From a checkpoint of a small transformer trained on Wikipedia: a variant of Muon for these matrices, 6830 steps.
MLP neurons of a small language model. Each row is named by its layer, matrix (gate and up: input weights) and neuron, and shows model dimensions 0-191. Each number is 128 + 24 x the weight over its row's rms, rounded and kept within 0 to 255. Numbers have three digits each. A neuron's up and down rows have the sign that makes its largest values positive.
Before each neuron's rows, "fires in" lists the words (lower case) most often at its 100 highest values on Wikipedia text that the model never trained on.

fires in: "including", "include", "included", "club", "includes"
L2.gate411:186091119142117090093160162134147086114119094130116151139133186116156084154121115111139137089141136126125176146122138099147094126100145135146075117139110121092131138158092123129157069161172140099109128120157128123138126138131099118170160114174132144111105162138130183149117145105112145121103139147127113124104104154146124149113155139118093131121096098138115140102122134143124118101110115144126115145126116136111097153141162126143145128149116115133097109122075109166179128106116115136152181130069098148136115114155152174120110114120168156128132125094168099157142102078145152116
L2.up411:149096150145153116094170199143149097118116106135122125148124208096154079169136102154126129098133142151113164141120147109092095132094158151178082158142104135096164109143139128126134116147199138094119134131148157142121160124128084110166173144140113136120125130143125159136118126095098138111126141155142136132108112163120142159102158121115101135149101128119092124094118142150173108099086118124131108117128140153136090111113135110137118112159116103160113103147093101149161142140101135133157171130106156107162108119160133162150114144123158150107160133108161086137136128126141112131

fires in: "as", "has", "athanas", "kansas", "mean"
L2.gate127:139142152164173155116084160130124124123134160103116103119148097133101141111106116099144145137124182132098136155104131160103124170120142088121179153090124154104136137093142116192141152125122113126093141182152164152134141130076122122117102079095132120119119105162116161119130111118132084170128131109106091149118111129112135107107160146105155110141114126120132108140153140102119137092138095136110142109131138115104150134119101152135118150165151104117146101121179107141087143115111147144078132101159113131088120147124109097115136135121139092151119092187095083137130177099146098164
L2.up127:142120155143173098116074161124129119146084144129162136122137119122098146113103139111157129148114161148085134122098154156111127152150166099123133157093088166100146140105153137159096137141117090132101139184123165126143139143062097148113073074129154126116121074154143138100128112123149102134135155136086106148100117087113142129124151152093146126153120130125137084131122118094100140098133117124135135144150171095138112117110095184104138150158135125153132114120161117152089130159145146122107126129130116128102134126135115110103155141078145089159161101161127091132125183123117104139

fires in: "first", "fire"
L4.gate434:157133174112110150143123112125134163121122087149147147146167140138125125137126142137145178153167087147152107166133147107151120155128159090131141150110124098128130143100118136112076117130154113134149120131099157122114109155133094150151134130121138122119157135125126079126161124115103152088104129121135123126132091132154141097105178174156142135183102136101146092067106141164160139142151115094113135094103151066139157147166147140181143133130119117149108144144125117126081087143110134126141136131131115153149128171101143120150125103130158145137192190084127140146114143095124079131
L4.up434:153114130107097137157078113130098125114125083155133176176167140143150081137144142148097194160122088094139129128132169116115143158112125118145126119167163105151154130110123129127101098121136144106149094120148108125105111149113119145134180126150128157165127141099122111119137182099113117104086116128113093171143098151145133061144147159159129130140116141113143129083124169170158141083138112148130148114106110129100127132143145126141148166159118104124102142130133125104132097068104135170128128106131127116132146159105131099178133153102119140106161104145150142116092144109175105138

fires in: "has", "have", "had", "taking"
L18.gate202:127134146146117090092118075119129162140076162121120125097125175124097150085143114157129155109166156138113114136178131120138159142163097123070139148116115081110154108144124113138154122129193157148121150101125150099119126085129138141107144124122121139060164113098177136138148119149139116129146082096139121106158122099079119130153145134136108127153126132105110130110119105139122130139084153112102141113106132070078129135120161163114104115151116129112085124145122084111153144119147128144129117147128108118139140125133126118138064160099118126082122147121079154129109125130077121156
L18.up202:156110127095146169106103116150143160149149123145095122103116163091142125104177173144107116138161157127137129156155108126154115150103168108134094121142173121121149092178081118082094144126163126165109116123111145120129106113107112132110131158166110063097126100100130135153119100134131102116138115133132139162125132093142127073133075152125162127078135139128118152118135160118118135162142128121117145135106110132128109121151111138131132132163177120103108166124115126091092107155121119067113115125137127084134133099134152128105071099108107186128098107113124159094118145093141145101

fires in: "he", "she"
L20.gate185:138145132118187131109115105153133124130139140114053153142128163128141141118111136151123156122110138124138152146131155113155118129126112131181112126147129074169152130169132136151146165174151113120150153104131121131166146117137084088113134129105103116138111110093138161127120092129088179124125121122132168090148166125105092116120113148132135109119116101110128113122150118095117149121161110107117126146119109112100148134116149148153168162136129189128073161122166073176101159128116105090174099151178114135100200105121158140121104141129148169106132129142118119153121151112124127125
L20.up185:092144072153159105137134141120133092100087123143140125132110114114132137142142142127090112116107150117143119135140152099158133102121140146097138165159152138147140099130125122140098110141107116134133108095107141073153136116122116142146155133127158175159119115117127107162136151085130106169119134195083103205139120115156104100172107122167136177093150141098132121103131157116122167153095154156123122152124131098103111112119108100091121168142149140131145116155126117157122127121116174123114191120094109123125117106118131090168158115092169134111095124150122133141109128141147133057

fires in: "as", "has", "athanas", "kansas"
L2.gate45:144116132131163133133076115123203142170125161159163138100158096114093133132115112100166138097107157144152155184107137134176143130137091139086159104105120145110106073134146094115097141114144116120126170138116140138135069121108126137107125101148113099110103070132110150122140143151101109153094139104145145113135140136118119160160083134156129137129119154137144154113166118137106119114136090145126178155138108148124128158154099155150145159150121133118097126127138125090106148082110130103147091119120113142100126166147123126116163089117111110158107122121120068128105103109090150105
L2.up45:121092112178145090135089145125144124173130160126155124130141099146107129111161106143159125083135169120114128161120091147163169133135133144112158069115147126107123096144172094131073114141122129117117150139110127112118101107125127105118101111148110104117117111141098177128153140142099130146104126106165112111144118097108115126099114144143129144145117163115170122128146109152104132104150074107092122129160099117109141174127098098088118171178136133096044123122170156093112093098145144128142128152145116132110121129130110103120149150122111130127074122148105136109104096100121126075

fires in: "this", "june", "the", "has", "as"
L4.gate150:132063154161163127097108101146126124178103145134123074123150128130112164173102113119116119110106122115130140129130161175136135170152140131117132113085168123102115095120102134114128129072132157145091151119115153105147111123122131174159107144095135138131115125124112142125144155170159118080101131133154120129132109105152134166137073125112090182142119155134162171104150144157136142106101095140181131119106071135115165162146068161102151144128156174137132134124089160127145129111111119150133157155135132145144130133135116112137181145146121130159135137138162118114087152130131120136
L4.up150:122089180141141149152125123136108144161105140118128124132115124135094162121129161097104122096125144118119124143118160168115116102123165116113132105124169089117140115173135117156095144081134136131089154122101125124149102100145158124167132149133160174144118165148107146130172129154122109085071128120125094159171104089152145139121084134131132155110132165098158142104116144151140132096133085150183128123109087158114151134151089124105127115142155164116167125102117155175134122109097128159146129177115096127167094109154114095155172118139153137127147138188115113114110127116139125105

fires in: "university", "river", "civil"
L2.gate108:165168153141116121107135117143159095102104082101154090087151143152162128127141097143096124136116137135117122129120144139122132123164104134134101096082129143133104117068105127141138100122138109168120159121150142060148140131108126151146137151128127103150136161151134154135152160172156122099151115126150106104098142126131099136139098141179112116140144159181144146106101100107161156119103127116161168156153116111085127082118130132148134149103124115155159172129141119131112150155119135066123161156070087094173129125154106162133163122152114080117132136147113113124136148132152122168
L2.up108:179171144137092134095111116150151104118095117127144102119144108133147142101130099137123093120141145102121158109116156151139141136132136170125103101113108120125077109112105138117148145161140107157135175096147115101136134144133119162140135131147135102114192142144173154150160125131154101100153116135130143124116136140203110118151103120148108135127160140200126138105117110125155154118122136137141148163147118087122082079140101124139120135120133107149101142141098140123132174151147091092125155154086079114158128127147114140144160135156074085077119142146148094143141149149135084170

fires in: "in", "28"
L19.gate157:094126164127133139143067105119140104120112143130131103074149077083102132096113093147140122147167121169089164151132121135151132148120116098108181116118102127115103096147092134166109148135142115121120135089096132110146131135078127119151134126134091143183093119096096159131131120131081092107063120115146140082098137081137120148129153159158134161127116135144110148145125156146145100143100107127133113135078125112113114163085130131138129162189176125128142146130120117123106117135159135102144132181126117084133122136139146100092129112138126160115158107108126132158114152116126113091
L19.up157:119137156134135152143077101095136088115131159099129122144149103082128116108118077109149108133161115123128158161152133113130160156160106116140158120125129106103114095123091139106108138095127138121150135122112125143126154149102136099129138114131088099138124112093139131125102118117066124109139134142137144051150139081150118109144144175194147153120130120113140156133103148140158114127068104114130138146106108093140100137110103128144154117193167152112155136110114106092069152133158130105166137156157154132082107152132155135132096116132155153118123140139110157145118160091112087101

fires in: "he", "was", "williams"
L20.gate483:101110119109119154136110140157161117117095136107114091112127145123132163160131153077121078116132143123119093112158182173091127091129146148124139133157118075134093099108128132148144208143105129158154144146124090098166111141122132134133149094128104128157173155135115095147143128101093140170115120130101141122148159148106124127164145108162119116104148137151138177107104151133142158122168121120136127111132085095106140134141139158115142170135092097118144118087149117115143162114081121089129126177108107127154126113152173178106145157088129152105100150128146127134111143143164140129
L20.up483:106138165132142124109138117112142117092131136118160100150136110151136134114114160136150086136141163093137105108168174145122160113131159155115129117114190075139106145119131155127112130149121124124123127135118131091153166123098125114178142180120153126170101144165166124129169115126132097129112105129156101164123098131107102148151090103125141172161109143109151128090139132135101162113131142094129167118148085171129110150109139109131139129122130131132153106116167156171066132099127161117190157148105136144111132130129156157173147134086087134106103158144148149098146166144089105129

fires in: "in", "team", "teams"
L11.gate69:160089168142182131110094104095108133113116134121110106133086109081144137128104140092148107120115175154094159172125108090142155138120142099147146113129136113118138087132136161118109113108097174148161084092123135121144125123110127126128143153142100134174148108108111114078174074063129136114123148109150145099103150139144088108130128125106129110138144120147127134164115140114129143132107148116165133172124119133137102146098114143127127106148140137141139159087143123131117133135120150103128170121166121159106113102112161073097169113141121133055151109119169113148159091140106126164
L11.up69:144084132130138125150114167119112083136109124080107108155100153086153117132116099136185161152119131159125134162117131086129144133116139143153125086149127112126073113136135143158090118144114173175133155109134119123145121124144121110160146129141117138160152112102105094070142110099158162087169160115181136094141141131135123114114104080148101131138131122130147124165103153124153156135095127089151118162109117139128120096096084127153143117137171118121154154082142108137122104140133147157143119142154116158130102109090133091108152129114141188092159156126140112158177108125154146152

fires in: "as", "had", "of", "having", "has"
L13.gate209:158098161155130118134125148128136144147126110093111123105101126133135093106117140101180167099136146121143147061116137116101103141143145106101155128129122131105151134164183124133145100110164107136091148107101117145144106085103107113140107135140111128114133118113159126126158141123120119131130089143113104125113098134094175111114107170165119152140108115099142152167117113154103140108090068132058156142118137133074085112118138164142075121081124145138105138108100159123167198124127139110121100099108128118153107118199109147116111146106082137130145113108149125113130122120122129133
L13.up209:119163112162133137131142142086121172114118145130152127105104129088113137120168121094138149131130117146108104113155141109104153128139169142139122138118176148149142132135186131146111100131138123125144136101114172187137162129105116170147120129095111120116112096124107073120107151137175147093144125148116104066114112127094149110121137160114161185143099163117093106196098142162104129119110148107080179109128112182095156120146133114168071163122135147128082184123157160121122136128108115121120124166111132111109138114154128119140124102136121132126109134128124143109101140121097130151

fires in: "university", "division", "live", "civil"
L4.gate194:122158094183144127113139123144116131145128087102060070152138119141145079141097101169135113092143140109104176097125121151123100168161085148120116161125133142170107134113122157139146126121100090143111170104140148103133146159132166115115119122139158085131144150166131164146142157146140134088149089169134129118086110116155132135137104141123123162112141092094117150146124129160121121170116098128144137119112108140136087107102161136107147120117094139159166147143109133163140131156112114139145080127105114123128100178152125156128113126160086116074134096119161159114137133128140146090
L4.up194:132127102158178184107139147125116105140138124133124100085134139163157103148129101166157128121128125110117085089130087126132077119151175191121114124154124160130175101136078112120105098132132099144103168132112126106159158157161146115074152126140141137108151111162121152132163086116137130099122143185145115152117148100130097122150079146129114141136132086096098158151121107140097185184140117141125146148155108128135106090137131103113131143147106105146122129147137142119129125139099133119120077123142103123088106120140145178122130098126111139096141153166124149127104091113116145144

fires in: "university", "big", "civil", "digital", "high"
L3.gate51:169173132137140162115130128171152145120157129135090105158153123138104135095172138123129129108128109162162124127142121105156135080143131164132167109087114169129078116146154143154143146112121094132061167133128127133118147162108152134160158169159138128137102109153100169128153113116126059114167105147127140088087151128135128132121124112155111126109104116099125087144120146134099152124114125172135145138128128166139121093100120099129109155137111088132153138115144120066126114123136150075121106163121123135100153176137128149124143120155148104122109132127111090128193110161108097154
L3.up51:173175172114128135085166114177150143110113095157083096150159140148136110103160135117114128112130108153162151144122163095166133062143152135141158109095124126142131123144145153141141149120136098128072178123112118136115134136078153140159161158156133110155151106149110149145158109125134083106177095157132129117098174098135107146137099088150111170121146131116161099135134137136111145141131165171146137151115095141127122067092107088118143154148111113102151119124121121112137121124122151077112100171135109154098133151104136135120133123150152109130120124150111085125136110132107121139

fires in: "including", "include", "club", "included", "includes", "closed"
L2.gate261:162119108116122135130178111112096158143100130129133119119128152141114106156110107127096121113124139138139214176132088134143069111104145111126136165149130166120129151111115124123091114156167125104108157111116120152125122142120142139141101136179147149132128160121089143108138127131137100147075137138148106091132108123149137136095094124074117179140122119162072134124123131083161129072072104128120080155112131137119105166104164122108146108150116125135132104136141095139143127127114175102124147105121086153173118150158119151109153133126147086096133134095119113108110092119153131168
L2.up261:186116090125129160131172119101133123152106134136117111137124133129136109147112090110109133123129116132163165199104110146140073099088138099117132161156148167129152179096111120104089115176187144122105131121127135144131105143114112158140085105148148132139147140107089154114128117107122129155087136152140124116136130137142112128106102106074126168118107130156072127159130099104143128121093134129137103140123138123112104156128146123116148129173125146161147105129133097129129116103105205126126136135123114138153099103156119167121177134131177112136127150088142102076119102103125170159